{"num_hidden_layers": 8, "hidden_size": 768, "num_attention_heads": 8, "num_key_value_heads": 8, "head_dim": 96, "intermediate_size": 3072, "vocab_size": 15939, "hidden_act": "relu", "norm": "layernorm", "norm_place": "pre", "norm_eps": 1e-05, "positions": "learned", "qk_norm": false, "attn_scale": 0.102, "bias": "all", "tie_word_embeddings": false, "parallel_block": false, "init": "trunc", "init_std_qkv": 0.0154, "init_std_o": 0.00384, "init_std_up": 0.0154, "init_std_down": 0.00192, "optimizer": "adamw", "learning_rate": 0.000429, "beta1": 0.9, "beta2": 0.98, "weight_decay": 0.28, "lr_head": 0.00384, "max_grad_norm": 2.0, "warmup_steps": 251, "schedule": "wsd", "decay_fraction": 0.835, "decay_shape": "linear", "final_lr_fraction": 0.0, "batch_tokens": 131072, "max_seq_len": 1024, "doc_mask": true, "train_tokens": 1021000000, "max_steps": 7790, "dataset": "wikipedia_en"}
MLP neurons of a small language model. Each row is named by its layer, matrix (down: output weights) and neuron, and shows model dimensions 48-239. Each number is 128 + 32 x the weight over its row's rms, rounded and kept within 0 to 255. Numbers have three digits each.
A block is one neuron, or neurons of one layer that tend to fire together. Before each block is what it responds to, as a language model described it from the Wikipedia text at the highest values.

Sentence-final period tokens (often fused with a closing quote or parenthesis, or a paragraph break) ending long Wikipedia prose sentences, like ". ", "\". ", "). ".
L2.down450:132128132133106159130144163133125135121120109101127023122087138119119140103135097125109124115140121100128141120086176130134124161110141101142082133114104082096130115110100145110153149123117171098107110111134132105181134170128169130106121152146150087142148104111129144155118128101118113119145146111100136107143151119123181122132143133095167146117107100122131172133127111109169127148125192169150135108138096154122142159117142116101177171126172105131094147193134096107147118112132107134129141129183110104000112128088120107139115144114146167129157140154133129161116255121102136125
L2.down556:146104140106078112140088153175138113124105066103161118106108134109119114106084093153092168093077112108091142136080124135216162112154151169151143165118098141161102065091138142147144174117145135129160144132176141076115163084129106070122119124105141090143155185126233119067178124153118134161133157138113128124135153124087171207147149129096121102127103145097120109141071075130083122088100148160077124096163134168093102099114091107133159183094155103130137157083058116127112163167149114130186118092179077120102138125066089079130147154125215144068119075140078189084145143135104159145
L2.down1687:126153172147116086111141084154157124160086146158114124072107109087141172100083134120156145133087130220096156130131116094075160088142146093127155136141128115039113113118138129170134159105108111179137121099195128151147112150109172096176143086194121106075092091136175075086122138141147104162178112097156133154105144086146143085133127119123124092121130099072127164162084132127113081138036128109101122136168121092123114086098135113165141177210129113168121139077139117125085172178114120149174083181147142173116113165099144103078190116144120140115175118136074168168091106091069149131
L2.down2034:204145133183107167134153127137161145137082098106188130092078092134147182153073143147117123082102146186090145067086124179099162148120126104090126130157158144156142084126184119144161160149109158144138126112152159162180127111124171097159063142191115123157106126121147044117128152127133080080142177108118118126158131061124151101170117121163066138158105147134161135123117129071065122140078155196115102124154142154152115098124117139139112140134106132100115139102083118123137128160135115124154149162134146141081120160063109092107162104112154155183122152129095126144044156169119122181

Pipe separators between wikitable cells, mostly right after a name or entry such as a person, team or species, like "Ram Avtar |" or "(KEN) |"; weaker on prose clause-ending commas and periods.
L3.down108:098116134118144112110095115122149119088130139085139077126153156111116160142143112164084070096104154071132137092148159048174067137109143083127097179106110165115114122099132068107212116099117111114104095136104138147136068135142165127118161148144156109108126137170141165081135096116156117132158137150134170131126138180144065084131142148087127116171131116107094067127097134100109116181137239118098062158134094109154166133151091120096193107107171101186102138136169122156106185131153146149120130103062163117070124184140114160107067174038198176171152128137130155111136219109143128139
L3.down521:098144188119123182094157110161086128155093138141173113115161125105114170136154126122053110087124112150190148141115102043174116148100128073090130083095129174162053117146166125106099148111091108151131124103101079063114081139118143199082175147124154114145120211173162157114123105127088070150116062138173119174153117131124086122117129191117178132151126105097142109140108113135123169161118186119160145090145149085152181124140186109125155145161145132095144156140131123154138152162113151149129100176069111107128069090138123157110122097141120150160110201120090145094101131129154083119
L3.down685:090086086112151131141150159104080156139119131201119077131105143063110160149136145150090101118118085109164071113190099056117129149121103171128109162149136140166069126134147093072137155052117078125115074109145105117093118173145151165140199134080120108128146122174153165097104157106158120150186150075155119133155096115154093153128137156139147148157127132060118097083141182098104152181135150111136041127106121159196202106127068154100132101083096099178092101199151157162133178118129141140153119141110112117089097147113114155095139199071147123170076116119144162148175172125129112116
L3.down841:125102068128092180061142207097070077133063117191106194120159130149106160113154179069112123107066146132133186170179129130173135138100110089125115137145101138156125168066102113085145131123096103129093180101139161124109142168088142158101129053203105105099156125141106104146150107130092160105116124097156159079165174130152139140099152167107110138108099177104156158158153132080160105172142155136190137103102172104130115067083117127084130133114154176129061102110072065194159128145136093175180116107083133090114123123110118092122128106151112105138130116118089138134162122120165089130
L3.down859:198115135131159105160115086061113138082170135164138094127147189182126122174134136201089089150107129132155088076094147064111100152144161131152072112083121143115103160094151145101109149112181114041088129123114121071118117197125137112110136126127130140117111110166155124166142174117194127082074120107175131149145083093142076168117139124135113175137107161126148099149170176120152094136163124106118140102092101141134164133098121128148078056100109110194102135154143102153141168127120155093119131174131167127160130123094153126113110211107094125172110112117110123122128171171079093074
L3.down898:103099091113173156177144135078109174162119226113170129090134066139133144114183126120080056127114188152099100140105102132109078118117106141124093088172110159109095185132143123107147109121115036120123107131152133130157080153067097209100109096184158115137086125149099112095174137121136136132079108101114123100154130095106142129079129140171143190136110141144192152153136109113084083141099104038112098112121110087122087091083154138088116152061099090133122136133147110170144205152139127204156094122158152122160126130113110143148119107116096135106154154097111148027169128129131134159
L3.down1018:154141096122108157147091098120121088094106126128042094111143148129169156103178076112117134117109149149165141162138120088198139101136121131108085062124115137150110171142133128083137146111196097129152144141150139129141113098099135162069162072151116063131143109122095114126118198135095135097112153107121131084112103133153134156187150107102133156153165118078142189103121135115143152154105183137102128094086140147117144141071142152159144115122153129129136139104149145071141114171161141157130119160126085122077152179154124155129102168106119143089094115102130086057156141164165165116
L3.down1461:141123168114126186130118172162111078165090107147091130153115072068136109160174120164147118168131129149175079155151146117163143124130159118144089181100136129157092131142136183167065147123160130095136121110148145130141124078129136111114105120111134094110086178130120165131113151164137124080081103111122078142138152112100084159093148158210081159106136168078126146147089157158115124136100132095116073124163176075148141145129110119163122122072137122087121149098101105135089167095131151099112104116129170090141180123159146131129112117121101061158058148118076105099119140142111133127
L3.down1462:099141140110135124126134092084090109095120191095106106121164112076112127089164073188101136136087129120166101167177130122059142118140150128094075153093110130154148130105140108173102105128145150090121111148101123129139115171116167144148090166139148084130161068172129121147162151123160128097119173149142169123108115099134084139164139141130180128141124120121100144139153166146169138071144131171110157133191122112158177143158106177104167120086113113144131144143155131092149106087154134123143070141134165139099173102096150160149180137084075145121183182115121105113113119078168141129
L3.down1767:111168128139144102151140118087108161165133135082143080121201124138079143102137068152129205146051097112136106118153085127109126122113150128126097140141125118135151160118118129098087180128129083112135132150160101217191152159102131145140127158169134161120104047150140133140151116137094119118165119139152083088125065112049115173125088128104131125150098166109168133099078175097129166162109143136111114106129158147150144182188159118125167150095086132147195113141155090144070078160138108157133085144078141085128106098130164189089155114114108139076155149105111143082147157125163111113
L3.down2135:121134175100128090108098132118139162192150122095108134143191158100123058152145164195175150117175121158082125140119114171166079146097115094108122136116079129138065099110128089131091142149132072128100168126159087105159130116090150136144172110158103123122115100069101078090093158092100130170127139121127090124107147123123155098063101136158166104137162153104154134082138157139132154036083145105108145148091131097155131118142134179150107059097153164036159089109146172086094108110118122147140189078104153070159129102165137206151145109117130134114115162143194098117213140191098153159
L3.down2267:131104122116141166124124207119170144219154095084110153130160138100147109151157101161131188097157125128167135089077130081130149132080149180084089049085175096148161188138070084069035166152103137087087146177129142093100119120141132133089167115164123106181087175151117126159147185175102170095085098072104091093091164040116162160142118144109077127137097139111124146131125151125116138131114138107115165122121125141155122082153134159157110127178120177115158153126072134091129158152098101131091104071144105113093089102078156121156118110151165085134182130074130100127121159093138155119
L3.down2394:180116144148093108156114120122095160097102153123105109089149109082116131117143142121126015109143126121167103045143116053097129137179096094099096115082091132116120065145129111140116115116135180115104083183112077158183142185096149176114103118126134067093086087102102129129162144164158104094121149163154114096097144121184081144103091128074108125193102141137156088155115105107116101123112156146099129086221078083116188155142128170143201123094146104171163099187174122116101152168119153147142151153109147079083170201153137166096137182082127186133151164133139116131121166162135126106
L3.down2419:098118094117136136100139145084127135145111138117127132104167084198104115111185125116160183100100140085126153133082127128128131141079171068080114118158117101180159118083129173111129108183162133081163141175148164155103072118111082124105149123161105143162125125106122108090112164145117144190168122133161090128158145125087119118123145127117146151138135156119121231087107132189112149138115130115111074100130123109117109133118136129128118102153146147152147121061170094233126115160151124105106177099087068100178141078154130138124129085114104102139069060092099143098172098128156124122
L3.down2518:083139123126144100107109155059109163109105181100179079183142136133150095175141128094167133135122157120069129116107141134153121099118123095028096101139118115106080147063136155126156141172167090130129160165133159101156159194062073116137090082180133133065102144091146136127160068180123132144121178097154100165099142066143116089128062142197169158123134172122082172138149139075097136179099137164085102138141140125139062125164180165140155151091119106125130167115131096165114108167133115210126162087126161124141055127122174191154205055128118136164156120106090128109162108133140152139
L3.down2726:075137118106120156146106100140148104120101136149061102148204097144089149163137133182161130154106133141116184124145130120182146125145163085118115118099115147103154195143133095118044107163117104153108120151137090152184121023141145168080143104176148082121097079131090172174132208161116117085116123133082118098115154078140155149143126082160134116114126126110170195126080171152113143112119160088147167087062098138086173132098189144165118129098149091121124111136127093112080191134197117127145132096094147087119150119140121134121144165112149176101084128142033061054199151179123140130

Full stops ending a prose sentence in Wikipedia articles, often closing a paragraph, e.g. "...counterattack." or "...his heading." before a new section.
L3.down12:158106117117143061118121143118143125109100103141112115136110150134116180128110137140090147101110104138153086099139122159053108147112170143102141157112185104063026106130144105100143119121146101098104082129101139127125132132143101104193129139116153187082174131133106103169197129102179126082141118140211096185148130131108103112117141148163141146117093131096167125197101174122162128163104134062126158129173120116111144093160119149134129144156128087112095122091081219180067102131136145111207104131119085103130181122139140133135160160105092127154133048080058171107076137112151101144
L3.down672:106168142169123079108196146111035160121075125152091113067105123121123170111178110125162114093065143120168155098103073086171157177134187124103204104131127120153161127175138096134131100112058100126085122140097128094126049136138140120119107167114153126184165092066041085077164138092129143122129117150134149085163137175099105108132132160173145096089199080083183120114143111136155105124097126128129120113141143160149136108065113090138123083105128109182081148049192168068118183192124149164118074158104196150109148137079142216114133087129085079207142184118083127167129128141146133099
L3.down811:153111167188104154141129153143090118126077158133111122068091099076142159073136131099210118137113138167076163144100142081140188081154147126091121085141159135107185128094103094166141185111141183179147153121152145101133069159128160162121102103186070062147112055132163153112139182152087101139153130110127142093108126102182138116179133117087148042128179142090111172115120145130098106141071142157086127106103136121147099206093169115103128153178140125134113209079117083099111156143133118143055088117158198144104027124123121137108135116141109127092119172124083105190113139067097171087
L3.down873:113111115125126146138124135143160150097074103132112091087134152086072157165086168110139145135125123093134100086080153095131117136102126147148151132069151073113102097103142126109146167135097191137124095116114132100212119169135176130104148087177105108115127166125160125170107152122147112073140157132132149070142137091127136111147145144117131124086115083093136205148123131107189109136146192173128166146148156148133126168169111169066131178141191129081149086149107146125132120163135104118112154099147078092023133147074105137122128147096125148154144102099089088123080249099145126120
L3.down986:133129115135151123190170121140098115109105124096137133150089134162136148142096096165089162108124097124158117106100097146110152157035089142109178113137185145128064088128087066096124172160102149129064097100120182152155139105127141125148146165176156102145113138108200178202170105146124148136071182140182165138099134116073105129125096150124149131112123093104118134084127147171124063156121156089153137108136118091091111071108104117196115148130179141124092122175103149127107095130141128159077208131139134115103113119106151102104131162117149201133154074053145143136196133131176106165
L3.down1131:091126106170130112110116145116141140091106136143166120068120108091140145127161145113178115148090125192146139083128108153151135065197145170120141106129080154102088143142133118186126173111141143132132135148134113089161099113130141137140109189152131121099091124197135129098080108126099105090097134132096160086097139115168108111113117104167185174132155132087131167144113154074155119153082133136166134112132117146116127157086115142101136131114111099103140112093108087179115117142139143160086089171136173059118100119146110145028127144123124146084132107196018136197120141154076097128
L3.down1498:118147156160111121109101118165191166149113144142178114101121077062117171138103113088082194042102132152133128107128144141162136127098165140091104126076169162070090165103128120148103159080095128149074130116128154167131109196113133077158066133130120145176134143180171096175139132125120127093079133088152108116129118108095134179130077163113153139126125141075130153157144132111071123150079143097065130123131110196093105107162077092152146153111096149180125138176097156143076149153094106119160107162186099165125129129109153095160114167099136160079104095174089178084119111117105086138
L3.down1669:148126150171073196150097117126101162135070125087109124103092083114139194086111157121097080114082149131075138112126177149132147140133186115068156140128171121099140061107167113128155167099119201138128087120158115162153155188087119141154105138163080118185166151143195093164132177159077050046139141102133099117077102099128124104174132158079143075116162165103158139092099179126136147161089145139068133091141125139159129179118104131096138160181091138146110194100085109142034108162069136115131097105141108148110105081117105147097140129109124155136136044087062098114103123072118135137
L3.down2316:117093128166130157131136141119146065111065096132123081119138162127093160182081093115133118125146096101163097091063150122134166177125105174123128137098150116100133104119101118088106162108058128089126141136121139084154158145152149127094156132160142121130115115111164177188163105140091106081172138108133142076138110093131139115133128162067149118104110109163137202170160076147170138108099170145122172131153120125136136138112085108112124181152143122060110111147119123092125115122146122121125142142154093100006120094089141139111129166069142149167165122171109121115121236116122157146
L3.down2358:155122081137121149151125180164113141100130129110111109099141070128104166227101155194106156102063107096164092142153103085116110137137138115138128172142170135126097159121140131094110218108062172128104080146088134121132145102128136119141098177126112077131098158114135189152153124129148138038131125168092143063153146036149182089116122192097096174132104142108150135149092118075168120164158141113203167106128189115146149137143153095119147127145145090134118105109101160120144133103135128163141138097150113108089053158136106070128144176084167182088066086174124102113114162108146137125
L3.down2389:129123113152116093135081121157228124070165109125132072140119068124092126117163140109145113187138157126107128118139132148079144156138118145077172127096146128159131149118127201104120097103060146145118156095135118116132179139136125149139136124107086112201106162100134092120169131088130141143165124081188129135135132122163112138151116118105195064108115094182152112122151180175145139131157127114131077140145113133143124147146095102118094093125214107157123125178085091151132152082097157112165146160137130104119155181100131131071175132096134118194122117107113189078114114162092121126
L3.down2725:103128103100183103127139160084158106134148084109097109157095204165129133138111111152135138079110104106177063115140102145075135183079113143103111140171190105103067151143162093127135117113118084094120095122081126145092188099142100117127133106138149199044108129165125084129177109093193145138108134109177130176183133151069108118126113164185055173103107071152190154157136123105148141158117114108156091082178143096103142050177064155129135092100156107121140098132136194150105134104119132115229153196108157155125159093115127138119184161098079139170124093121105184104130138122159102209
L3.down2800:110096143138118130135128083161137126153120136076163123067104157105128163142093131114125105099098142203112135141138131125144103131181128128132125109112105135091113108095116099139151216147188148155170138157206150088121137178122140095139117146153076122109171158170204129126128131105064126190171168142128142167090124112168145186141116114100223124175111142040099125188036132078144125186079136116105130101149123123109124203115119125088139217173141075119149108093103114157134125125149140133096113096109078106116118180132102131144155151128144141050134068099088155161171114093117102118
L3.down2839:129144168085114133167097074185089127174138156126109131082161110083112181098134144112106101128057114191106136101123102172116164104139113133083143120131186136131148088071157091095090113115168138170093181133163121147147140112130135080169060169204116102076200092106131091141139153158076098149115093125128084147109123099162129140163148119061123107105163097072078130157151141171145109105082165171144148086105100173154118172129158120162118137160154127173143192092076113121166112153154147079099106191131104171129078111092108116079130176151128144090155127056128120142090122073089158073
L3.down2960:166080098118140181148099108168119140114137062137060126076152048168129163025098075142178135134188119192141109149122147111153133113081146122108204131104138070074160113149052145131121126145122177140140138130147159122169103082139172095133117127156085142111120096124125149104157151125105137162183082113134103096157126127115130220133140113056175122083127201150133108166149174141130164164176139170107139039153137111132132112159177138154128139193053148146151141190114114109140117153083150143233141223119083105124113114097132161074131138110166132110108098153115160160151132160142102150
L3.down3016:143108161144121129157146127089169160114135123110111106065105141141123138106133061137181105117086122128131169123146142086135217137126143139161130108079152163138194138105032154119131162083128191183092189117161127151137100131119167155144095126182102149140128121123143172122163126083050108126187096149139157054123136132162128134160139074086194118099136132085115147151120139136164188062109168157083171136139122161126117151104156078133131148161130137104097181122160082114076165168199123149113100127117142058118059062118132103092133114126133156203094172128132174151114135131150201147

Pipe separators in flattened wiki tables, mainly the one after a name or place cell, before a date, score or outcome, e.g. "Target Center |".
L4.down2635:118124147093131183165138078139144084128120128169080084142164141078118153223178114152151115109164079067231077167081143099132068136113179138101161135088152156125090104143155111148139150092074129140156125092110141097119140072071160155108122084091103138071170177119147096096099164142113160100104132122133094117157103120155154141101081070163105151113165128101186148111094150184133095115121096070126107130080162144173135071081108148124076120143152145088128137167104091128077146174107183109156123136099140089118113179096131147141096119132120091145114129109100106114140163156117170132

Word-stem pieces of nouns or verbs that need a suffix to finish, mostly in formal prose, e.g. excav(ation), resign(ation), proced(ures), estim(ates).
L3.down179:176113168108115094132122117151179109207043102092159123124157154039151177092087080144203077147106138148140081116131166191149116129165174114103122151085100051187181146143107095143177170148115142196194149105167153127126166095120171123145066131155094162093143170165095154047189165122117124157124127131161113143147116097164134158150122174116149109146125075097107078165067157096092164078108131121153135144128127118114109142133158171108133120099075174153101108116152132084146102121109143102103092192125112145102102147118121161087079114204149116092159171124084174127123126116128104080
L3.down418:160084107117099175139122136182103123131126108101137131099220157127113097191102029171131074131167147159115082160155151156103162097128173076139101175140122167148092110142181117146149065124161159107171126123145162125172141107125137102161178103095096126122117135104093115132172080122127115126139099090147122143155103158132130104083132159149179154181177134143145048143184095089046124127140135199182087077108098155151128086163151148136128124137092163168115117124160126119186077127145118105101126110173138111124086146068122146096151094084148125082090101142129199106151140136093110105
L3.down498:144161120138134127122164121166113163133140117168101120142146136076134103139077070125134106187173104115137062107076141179099109152116113121159135147108104206147194094173171170145183099195106149154145143141148128152112106084090214105099156141144176143102126100041135128110148078103155161149146136055072126089117092127062104102077195181124134083118156150170140120082098084142147097136134158108143101111093149107097124094163161114123103129141103082069164151137125143076117124152179113119079140139187114140139144100083094158123060134104136132089165134088128135162118136133145131182
L3.down678:142127172053220184131129139099085136158093145150164106107174104114093074137125174145131102116112128178170058140143118151119118157132076089128110137104109152197143103175137100146157148143104053113115133124160101167108167161106196192170103144165133110102125165142130166097117118143071134185096110136161161114106194103084115151114116148119160143161111080135150076128095119125100126134117112139149118193153143184094111175126082069107151131172126143120154166139169162121155102136136165102075190194195101137091168102118136106142142128159130098130195100155045114131139132168163089103
L3.down688:072136103093055107116118139212090149138099139129103095133152191116096116149123072109170104158112166173096146107154138163135138132103147103116128142065133131145072114163154114124170105165110157193176156130213120130127115114120174062115069162114150105129129151104116132098191167131124148090155171057136135115183127105097158111153150201127123137127119146085054103097167090110107132143136144180134149135106132111156139088148190143141121183149197148168134109130172148152122151121143084129114085133101148163109096152102166136114164087116138102128096107121134155084226124107098093121
L3.down718:099099096160193161151124123129115152149153110164114120110113140171096138112150190155103155153191092080087091121109097116107145130080157139127172144159159154157114152152076161137149180144158123138144113065133130143179117141125139167092147129132111080099071121156180161062128150063173162151141118120131206125098143089103141124032130151073106088113125075098155074141118101114059157165128108184188120053117094152142153070113098137143121175089128098158110115172106134112103111157119184197161167174166076113121162155106100160102131115082091130109088111144136125145091138143190152083
L3.down826:132124115120125038104160100091093077133152169167168123108134098142116161095157131164100153133109142134089122167181109155070160115130090089145153071174102150082093122088135116122131105165159145115102168126096132113060139154141125165157140128168143183192101023119145116123129141150159118061178107144110066171130057187127083113129095155194159116169135172120149056096088124110129135114088110112143160130141099122080058084149128182144147167095131098152118174112105118182134141075219150118129114082113111097087184116155111100108088163048157138126188133175111143097127147116083094100
L3.down947:130142147053160112079134113149153133172161101181133141164147085146104142134078088165138120146118104092117081157124180111108077129164179059130153158069087115086109186150159168153123105132089084137049081103140117159205128110121175195154087162133084139136126190145116090088158100118132102117188140113156099139130085126121116133160157185111095174146141093118092072088158116129126134077147164156147097060135128143142145141102157111143124165124089140170102117031097156077172103115120117140174117091146122086130125156178142096178093141146142184090100128076121133165168113125170119119
L3.down971:123154137096172097105101070094124126165156129104184154043171100185136171106151134123134137160112150131099123096187158154125126071156118116130096163116075132101155141145116134140143075134131143137147084175120099072148139125161100125139089118157171190082150142122168129163186195150113155116101138115165122206132119131087161100193155162092084106127152108150118073092134161131119082131147112105181193135122129122156148119187105111118147116116099096111171100120121156141104074103151106138137170176084141143132155196155081133142091131100150168159099096234085163148167140097074124123
L3.down1287:125082165143110135109150104128102196129093170120119099136114133095147149121137121143143117102184111182099110197071180145132183143111171135138133118130117151112112096152138067128121169110158134128143120134119146128101082099076165139113170131137138141099070079054123177098132114121208096134092139076146092162105177144154159153116144152071138131158128134147109122186135125100136215150111093166097123093132107039152170076120092130133136139135078129110132081162136163137144089132170139152155100160125123094099127123076124131167170109094099169156133098051059103134112108144139101109
L3.down1328:104129166142123164162105103163104129167142143089113125164155132056070096113127112135141112146210069133182104092177112097131125126110104141108110098131155125144064110176142113091190107068092204162096074151195125107106149116112178138162193115102126128101160122119116089140119114141134079095136121146124144106162144130108176131050168176110137135137105136054082123146109130115144180157110152094194137143119113157171141129153125084107126137108086118090137166139116211102119079122085119143088145185186112163101154209153099120087103114158045106137180107108150169114162136168151162098
L3.down1370:152140219156141176185122115083159145182095103083121136120144125092136125069085102167145143110136098158123133139080111110060087099093098122149151114139166164191133187122118104128109117129132110074114139100124139152160141159144162150150116103163142111123112170128116132145164099139147146093141116115133160107084070167110118132140115188145186149162094139110079101138099102160095079161186142135113126048165157135141135173101123148170115169129122163089098148111111175044116164131057115085092125190158103091139172171095148141073125096143099106061133171123092151052084139102184163129
L3.down2080:117116084101130187138132194177132155147132115097165129093150167045121180088154089165134150065035140181155134107193118108162118127124133071174090081107149093160104094147129142141114160143103206090108133135108124143148112134152157147113094148079195129084071148180102180201122142155135068113114084075104178145147123158160125148087105137191190126117177104094083138189099130111143154139135112041061113133188128119135159155190145127121144168132080140153125099094195178177130163144158167089155066144160104116099115108141142110103116109177192194150201075139117126161146135100137108154
L3.down2277:144098096129116149085129193129101156217101129079128145139137139107134108111071108090117134118169142187094070118111124101102101136134164129112142157128177179166102118125222158150154152201156113106134161122169075153109129108142176149103145140081100100163086165123156109139141107179169129174122120121174167169111119131068089115127154154119110101130161117152166056159159109120106135149119132120132030128134143150107105076191163142095089207138156145128184091124123144074178100095139140126125123119153100081140112137125119140148137138103115056089134133104136105137129122110056112146
L3.down2695:196164095073062094141116137075076131135117180101174095096135123093133142186143063187140158084120104159085161195067150186099136130109190187083197152205096122117159145133093172126178121110184105125099143108101188173116138083166143070141102197139105151098135134180113148123158090130134142123072120132181092153104132166136129123134160133112100140139140112149172084118126117105120151172125110146103098141166111098139124079130178123146140140124166087156098165124163156125143123142115113108161076153117052118126101087092139158175132130146126110133116059125081089139063120144128163156
L3.down2881:119131160168110132178094152135159133155120101119122081114165122171179146130143152130093081122144108132116056093156131159105096064158163144190174119105122060169132156129103104110146057154153067146108130157203149102147151059137114149171089190149114141160098175124126191100114147125102125057142125147068124129133120119145146176186138130103140153104099093170130096146101200136107117117096116093154127114136144135106135162136112156227155145098105091129117127156115160140153122110158169142153084128134083100117117117112132121149140127144160122139102137119077139163136139150114131112

Word-initial pieces that a following suffix or compound will complete, such as fear(ful), practic(ing), scrip(ted), neighbour(ing), twenty(-four), in varied Wikipedia prose.
L2.down614:140130111065126108063141147203114175143131182095156110130081123158158120168117157115166131172169137083098093098138131167130145118064126161139159125122141147168043150142116103127098140120147113116122086121136103138134139017138204135108175132116114204146092126142096092151128123159183116084100098089143156111123129163133092129085140140147104146099123149130159199141163026115116184072138139119122053163168133139108097171156092163196127160079215116082181083114129225119135101074122118125105137129113162119133113181084144155160141157085107157148160165106122053097129146101131105142
L2.down1117:147133126078114123105145128194111181148113178094140107137044111174152119153122164097142086217156143099114116129106122125103173124075098145123159098128155168162061140155116123122088157121141128115119093117111106163133135029145191127104166125117139155136077126138083110164113130152171120097124102072169174099117104157122095116065140147130107130121101140115155160190170047118111172041140128132129032123151127157119109155121113173176132126096198101089160089113134210096147102076111127124137110155117203151128135145081144161171146150075119137147160154124120072124144128100110101143
L2.down2016:126097093103127105064171091153086163182069140127098099105033139132165111152111135114128110134167166091131100101123106144087102102119118151147165109102085156166127157156132160113128140125172137129147142169140089153084150076123171186105163117121081142132126126080110124137124114133137152085086095042159172099097098164128079094052185166089144146140129128145110140152137048194083186086132116147112114165174109147120106153158093145158127178121176092112173109128139205059154142129100157114091134100137117143112116147071109181144150177141079156162181183116104101115154117160159141123
L2.down2064:145154101082115096070133122198095172128126191102149101161070121174154128142110157131137129169157136097131105082127124156109137109046136144122170118127137160184048153143141113116085126119153104093113073090123097145137148030141205139112165125135110187140107112145079099143123143164176114089113108104163160116141117166144107116077151117121106165102128166095166172165155045109103214064128133126118073127160115128121110160143125152201123164092211119093171079105121222117154090063138104129106132154104181122135121156101154156142136161099135145141162170096111050139129146081143112173

Pipe separators between cells in Wikipedia tables, mostly after a numeric or name cell such as stats, vote counts or years.
L2.down897:145098138140161120138103144110106137133184100096126148170133154167124136116065155183141135156124125167103156110149103111163186125148096125129109121096173162117107116149170128103129131089159107109128125169156126110150138096155144165130161144147180142120081066113153167173141156124130107109112077098134094110114109108125067108095134143171124083165130147150125017148159167124056100098153126119063123117152117128126148148146141153135139073157145078115171186154139115113116162127187191111103184152134158137166125137097103076121119154073118168136107110105074183106206130148104114076
L2.down1498:114134128123111116125082118139066127150176112106093133140134127133121124128097167188146124158118136156133057135144150120132151095145152137130093157132152175148118107126105139083153154128157123102090144135158076125131118112122105179144142143108202113115062074130139168119116115140114073119141096082177115113134133140106083094093170138152101094123128152087085047115149124181086082068138138088116117105137114096143135140135119185144143117077166068106167141179125138093119184057203147114146166156103190139164143112126134126134100134110147102124099141095120183084167127150094088102
L2.down1587:145129119158160131109152128142104161147199102169136085088199140111166099191128110172099101135177146165068159137139115148119104144108134074107098145170118109124117116110121081143168156128080098129151138146143106158177108152088077151111145141140137166119107123101121089125165172098100086076099147177112092072152161149124137106107159073126091139123157084119111092100139093128119122093126203148127130124130155063110165166158171129151205108111157107126080157111060132122101116101129099122142186160074192095182068119104136136135144111145085159139127158099124104127157146142130139119
L2.down1595:106112105156175132116081156101133128098191130139163041110188110142148097189134124186143087160128144118093151140177131188139087182087140117131123132155113118131126158173143129172167205122037143106137143139101143085090114138165089131095153129094185169137099119095142127162141168110097142133132164169105112116129171127176169123081139069133104172157111090124095121085137118140101126135123209101161121105137182123138163132104148132134221102094155132097081149127104128169133123099132120159155157130109125089040150159061124100114115131111205102135031117159163088131150200173124100151

Final periods, colons, or closing brackets that end a sentence, mostly the last sentence of a Wikipedia paragraph before a line break or heading.
L4.down400:164148157160099195177150131090091110139066145120124105136132122114136138073108114135142127118110125182054159166122142096200148132138167108170121110149125102124150104103126122159153201092124174111142135118136134135148074154120135154088099121159107027164148089051134129114126177136075126145101088128126152062099134100157129125166093112111128062160176127078112179120096121132097166091060137145093167130109149151145119196124165119102147153187153135142149182105129039095095150177129117142069093096165191133105058107123134128067098115123131131102102164104108141104161141096136205078

Opening fragment of a longer word split into pieces, usually right after the or a, as in don(ation), consolid(ation), Govern(ing).
L4.down859:131174170168113071166054104132105159111134111170094127125178166107148102122144129131158058132186169122103130146099129171108180106186127115166142139136062167118148124129184150147170108110161082109196137164114141180117104115145161140136156134184097100166158086070165100097144053098045163090148087101117113108131101189164075135082183133136151108088156101171140043173133110153099137090146131145160094156131111140087139165193136119120149109078091145140147136134119116135133072153099151132053120135159155091101125105149101116139081114172131122138103115079111165105123099125165090092